Part of a small language model's weights.
Size: 7 heads of 64, MLP 1536 tanh GELU, vocabulary 8558, 32.2M parameters.
Architecture: rotary positions, biases, tied embeddings.
Training: a variant of Adam for these matrices, 355M tokens, 5455 steps.
MLP neurons of a small language model. Each row is named by its layer, matrix (up: input weights; down: output weights) and neuron, and shows model dimensions 272-335. Each number is 128 + 24 x the weight over its row's rms, rounded and kept within 0 to 255.
After each neuron's rows, "fires on" lists the tokens most often at its 100 highest values on Wikipedia text that the model never trained on.

L4.up801 [132 100 126 127 108 151 137 124 181 148 151  94  94  82 130 121 133 132 157 158 153 125 106 130 157 123 123 114 143 142 143  95 134 153 168 123 112 153 184 131 129 132 113 124 128 135  72 138 116 111 117 156 159 152 132 116 133 132 130 165 133  97 148 106]
L4.down801 [102 134  99  61 167 127 102 169 126 143 125 146 112 143 134  71 134 137 132 141 138 122  97 119 106 124  95  99 130 150 151 125 131 140 160 158  85 126 102 116 146 117 148 119 149 142 110 119 115 111 162 126  89 117 146 131 101  94 112 162 136 162 152 136]
fires on: " in", " t", "=", " ac", " ab", " h"

L8.up1332 [157 142 150 152  94 153 174 126 129  86 109 136 152 121 120 117 119 147 115 130 127  98  96  87 114 106 117 136 135 118 108 167 117 162 181 141 130 126 149 162 124 137 114  95  99  92  70 100 105 148 144 124 143 104 111 111 119  77 153 120 148 108 176  92]
L8.down1332 [127 141  79 155  93  92  84  99 148 141 142 106 109 142 149 102 139 121 116 111 102 143 125 100 145 128 107 130 125 174 172 121 100  98 142 170 107 156 175 162 124 123 142 156 130 139 164 134 168 139 117 172 152 142 111 150 100 175 123 177 135 149 118 130]
fires on: " ", "C"

L8.up222 [128 100 137 155  86  98 186 159 158 122 129 149 100 126 147 172 144 152 118 153 141 131 157 110 148 131 128 118 164 177 126 142 110 149 129 149 170 148 122 182 118 132 158 150 158 148  91 139 112 130 102 123 128 130 120 185 102 186  97 155 130 118 163 160]
L8.down222 [129  91 102 151 142 105  98 105 126 126  98 121 138 140 162 149 109 122 137 131  98 144 106 151 125 108  95 107 114 100 144 100 127 156 121 101 148 137 128 130 117 145 136 162 123 149 114 118  72 118 135 128 130 125 118 117  89 179 128 120 136 132 153 120]
fires on: "'s", ",", ":", " in", " an", " as"

L6.up321 [106 124 133  84  92 120 158 142  97 105 115 102 132  91 141 116 100 160 127  77 133 131 162 101 116 129 105 126 120 152 104 137 127 136 168 159  76 102 138 181 117 134 166 159 106 102 104 143 126 142 124 146 127  94 120 154 111 145 136 139 171  86 148 112]
L6.down321 [137 101  69 128 141 139  76 134 158 130 161 159 112 128 133 128 130  93 152 148 121 117 107 147 152 161 132 104 140  94 127  73  94 140  74  92 123 121 105 149  87 164 101 138 131 141 140 148  83 117 103 120 133 108 132 119 132 101 110 140 107 155 133 111]
fires on: " up", " By", "%", " as", "ed", "y"

L5.up485 [124 133 124 116 144 148 138 166 127 103 110 152  97 146 130 134 103  79 112 117 113 114 143 109 117 123 141 149 146 108 131 115 130 123  99 177  88  95 126  71 157 110 143  88 114 171 132 128 116 140 123 178  84 110 147 131 137 141 146 131  97 112 115 107]
L5.down485 [ 92 106 104 111  91 118 136 120 121 115 118 133 102 173 113 128 151 142 123  78 107 150 118  99 142 140 111 160 144 113 101 126 116  96 137 165  88 141 141 118 121 132 153 130 122 121 119  95  84 140 138 150 127 143 126 115 149 110 130 129 160 132  88 138]
fires on: " is", "v", "ir", "th", "ropri"

L6.up743 [148 119 169 137 110  63 127 146 156 120 109 123  81 113 134 117 110 142 125 111 137 123 117 129 118  89 127 108 115 133 121 100 101 107 117 131 122  83 135 133  94 104 150 107 130 112 119 170 137 145 145 176 133 123 105 138 134 112 142 109 132 135 131 149]
L6.down743 [171 157 144 110 136 139 119 126 136  95 155 169 137 169 133 150 121 131 127 101 127  90 111 120 141 100 102 108  94 124 128  92 126 171  88 143 107 141  97  98 105 149 121 143 167 131  91 154  81 140  83  93 146 132 112 153 103 127 123 161 118 133 130 121]
fires on: "oc", "acter", " by", "ic", "ian", " German"

L6.up451 [136 126 115 117 125 168 140 176 119 159 139 138 111 138 128 116 150 106 143 125 113 118 145 109 144 106 141 145 109 168 141 119 161 149 171 161 126  91 149 151 126 136 157 115 132 105 129 153 108 180 146 126 159  86 137 125 135 127 118 129 130 120 118 112]
L6.down451 [149  81 146 163 128  99  96 113 167 107 101 146 162 137 143  99 121 120 144 127 144 163 121  99 170 135 124  71 135  83 114 141 121 133 111 163 155 135  98  73 147 106 120 115 140 134 145 118 121  84 111 128 106 114 111  95 113 122 125  91 124 126 133  95]
fires on: ",", " way", ".e", "ity", "p", " due"

L6.up83 [109  79 193 167 134  97 164 107 147 118 124  81  90 152 139 136 136 143 147 142 131 149 164 132 123 131 129 177 122 136 112 107 120 120 122 150 122 119 157 166 150 147 126 149 130 139  79 123 114 126 129 118 136 105 128 174 121 163 107 170 116 151 133 126]
L6.down83 [148 132  91 141 144 165 163  90 136 131  98 124 156 125 127 129 132 102  53 103 120  83 108 112 132 144 144  79 161 108 170 132 115 118 120 156 158 154  65 128 145 111 170  74 131 123 156 132 125 144 110  99 136 106 136 129  91 123 139 127 137 135 102 117]
fires on: " as", " elected", " his", "===", " its", " (\""

L5.up1287 [113 135 123 124 142 124 157 169 157 151 107 109  72 139  76 122 126 118 133 109 133 130 148  99 211 140 116 135 141 205 114  77 136  90 147 108 110  76 129 145 159 117 148 139 115 148 140 162 112 143 160 102 174 107 115 136 126 122 113 150 117 128 122 124]
L5.down1287 [162 107 143 159 139 137 112 149 180 145 102 134 158  95 113 117  84  88 140 151 135 115 114 177  70 117  79 112  93 108 166 141 132 149 182 125  76  95 117 186 144 109 138 108  97 147 147 119 101 152 121 107 156 129 110 111 128  87 145 157 145 123 112 117]
fires on: " |", "5", "3", " and", "9", ")"

L8.up1359 [149 133 182 144 119 139 147 209 118 137 113 149  96 148  79 123 151 170 130 155 120 118 154 137 173 105  94  97 133 100 149 144 124 105 145 138 103 165 207 127 119 128 143 182 145 102  85 130 140 126 139 152 122 121 153 110  82  81 131 132 137  82 150 137]
L8.down1359 [156 146 133 134 127 130 150 101 108 131 140 134 154 109 133 131 166 134 142 122 120 116 132  71 166 115 148 113 120 146 140 104 150 109 144 125 155 126 157 124 108 111 138 173 151 137 119 104 160 108 122 128 128 136 204 140 131 180 144 159 145 102  99 127]
fires on: " "

L5.up1151 [116 132 165 156 116 112 131 186 161 102 102 169 105 136 112 135  98 114 155 160 160 119 137  99 136 112 128 149 119 144 137 114 144 127 137 106 133 109 140 101 134 122 133 117 111  99 127 126 107 171 137 129  77 116 129 118 157 114 144 137 146 117 160 176]
L5.down1151 [ 98 103 132 128 138 132 127 134 166 126 100 144 138 145 144  92  93 113 153 127 139 115 117 130 140 140 111  93 109 150 132 157  97 181 112 123 111 146 127 152  94 120 170 133 145 123 140 134  90  90 127  81 161 172 104 124 131  91 104 134 119 157 141 123]
fires on: "ic", " gen", "ac", "c", " by"

L6.up74 [138 132 135  85 128 140 118 177 128 110 116 110 120  88 136 126 122 101 120 154 151 157 136  88 119 106  96 122 122 110 103 118 140 138 132 112 101  89  99 171 145 140 155 145 100 133 101 124 126 143 143 185 136 150 105 125 104 151 106 163 156  81 109 144]
L6.down74 [159 144 147 161 152 145 122 150 126 132 147 117 129 130 124 150 144  83 144 168 140 155 143 107 136  93 180  74 134 143 120  91  79 115 131 116 147 166 104  52 124 146 101 171 109 114 105  86 140 105 176 113 105 127 139 134 150 137 144 125 128 100 125 102]
fires on: "%", " not", "oor"

L6.up333 [133 150 130 119 120 116 150 104 134 165 117 125 146 140 148 115 185 149 154 171 123 126 131  84 165 112 119 169 145 114 150 114 177 179 149 102 133 148 124 130 103 138 135 160 158 102 122 170 134  88 176 132 148 136 151 130 113 158 138 149 130 148 149  64]
L6.down333 [121 151 142 152 146 131 149 117 140 101 162 136 102  99  77 137 138 120 139 128 124 159 121 104 153 124  99  63 164 160 137 106 122  49 142 162 124 137 123 111 144 100 155 103 150 138  50 117 131 133 116 121 128 189 117 143 113 149 113  96 109 116 111 154]
fires on: "–", "-", ")", " a", "-S", "."

L5.up218 [143 126 127 136 114 116 111 124 130 162 127 136 112 127 130 103 150 133 137 146  90 151 140 131  97 121  99 122 153 109 136 118 154 138 131 165 112 105 172 112  82 109 117 126 142 170 111 141 155 111 109 154 133 177 131 130 122 115 140 110 149 136 167 115]
L5.down218 [139 106 135 105 142 119 121 144  97 114 127 120  94 139  99 119 104 168 130 143  97 145 169 142 110 161 139 112 166 157 142 112  88 102 171 146 142 147 103  90  88 110 103 125 112 165 102 137 102 163 153  89  86 130 112 141 145  69 126 162 167 130 134 107]
fires on: "=", " ab", " how", " Website", "-"

L4.up683 [136 138 174 147 119 124 134 159 123 124 106 132 121 121 164 141  76 127 128 164 126 126 152 158 136  86 133 124 204 102 105 121 121 118 100 194  92 125 152 114 160 124 128 164 111 167 102 131 139 109  85 187  98 117 163 156 114 113 138 139 127 126 139 170]
L4.down683 [123 105  84 139 125 111 133 149 128  96 135  82 122 112 135 126 170 124 110 107 104 166 145 142 135 112 104 159 125 116  74 157 100  71 119 140 114 124 112 146 114 121 121 167 150 124  80 141  95  97 123 162 105  83 117 114 107 110 125 128 158 158 119 144]
fires on: " is", " are", "):"

L4.up1179 [152 119 154 183 169 181 126 139 138 124 116  80 136 192 117 120 160 141 163  81 127 134  99 109 153 135 133  93 118 108 166 130 163 162 138 130 119 144 140 112 136 121  92 131  80 151 126 162  91 165 105 115 168 141 162 140 101 178 139 169 109  97  91 118]
L4.down1179 [100 157 124  99 149 131 104 140  99 168 111 125 122 105 182 102 128 118 112 137 112 148 170 143 134 136 160 153 108 130 126 142 100  81 134 114 119 129 126  53 124 109 170 131 111 147 131 129 131  96 132 130 140 131 179 111 114 144 131 127 107 157 132 151]
fires on: " |", " Kl", "ast", "-", " Kansas", " rail"

L5.up1015 [101 119 157 133 145 149 144 177 120 182 135 108 116 150 139 100 147 165 125 137 133 126 156 137 142 126 120 149  79 149 110 117 147 133 143 133 103 119 129 141 124 113 172 110 140 105 100 136 151  96 110 110 145 158 146 186 122 194 130 132 133  99 138 145]
L5.down1015 [122 117 116 160 117 118 111 103 123 138 152 102 148 146 163 162 113 149 145 114 136 114  98  89 156  99  87  88 108 109  85 111 133 142  97 124 156 148  92  96 112 102 152 107 126 142 111 125 128 115 112 105 139 149  79 124 107 149 160 162 140 148  73 111]
fires on: " v", ",", " as"

L6.up1420 [134 128 146 137  75 150 156 181 116  97 159 164 124 105 163 113 120  95  82 155 142 105  75 107  82  72 146 106 111 114 118 140 147 146 160 116  94  99 138  94 108 143 188 153 100  92  82 122 110 145  80 108 123 125 131 161 115 195 134 148 135 124 110 112]
L6.down1420 [140 103 176 139 151  84 161 120 123 134 108 150 111 148 128 154 186 119 150 132 111 113 124  94  62 103 105 166 142 117  95 104 140  90 154 167 115 118 139 135 128 139 102 150 119 132 136 103 153 137 152  96 126 155 122 172 173 137  97 120 114 167 134 111]
fires on: ",", " but", "d", "ad"

L4.up59 [138 108 127 124 129 149 166 128 144 131 125  80 121 133 120 149 117 156 141 183 121  89 159  76 137 148  86  94 135 160 147 158 140 127 160 107 135 150 146 105 120 124 159 148 129  82  89 187 164 161  97 145 136 148 138 134 137 144 125 146 143 120 113 132]
L4.down59 [157 105 108 114 180  88 140 111 129 167 107 127 100 171 122 120 124 142  75 136 126 113 150 154 126 136 123 161 129 120 142 115 132 130 142 146 120 133  88 115 115 105 195 157 126 117 157 112 162 136 115 128 104 145 135 122 103 108 123 116 152 126 104 115]
fires on: " C", " the", " two", " The"

L4.up111 [133 132 136 160 126 155 177 126 142 144 139  92 158 165 103 134 122 132 149 147 122 105 177 140 145 131 104  76 112 141 155 131 143 127 135 107  90 156 191 105 119 106 164 124 127  79 108 146 147 128 142 125 109 133 125 127 142 172 102 111 124  80  99 137]
L4.down111 [125 125 106 108 143 113 128 111 115 142  93 123 134 182 143  99 130 137  85 156 136  80 132 127 142 147 121 183 132 114 140 134 106 163 134 145  94 159 104 138  93 126 166 132 133 128 154 121 150 139 117 107 100 118  94 151 126 100 107 152 137 119 115 144]
fires on: "C", " the", " C", " The", "The"

L5.up1276 [ 89 111 160 173  57 132 103 170 140 111 141 135 143 127 167 127 113 105 140 153 127 115 119 148 101 123 117 127 105 160 142 128 152 160 161 106 111 147 130  98  71 107 126 116 114 104 125 100  97 127 110 116 153 135 128 159 123 150 113 148 142 112 138 159]
L5.down1276 [141 166 168 156 128 133 117 147 128 147 141 152  96 117  96 165 132 140  99 119 104 139 105  92 126 160 135 121 123 150  66 131  92 140 153 144 102 123 157  92 147 152  88 120 139 148  90  99 137  77 120 129 110 121 152 126 102  92  86  92 146 165 110 145]
fires on: ",", "ad", "m", " Or", " Mad", "{"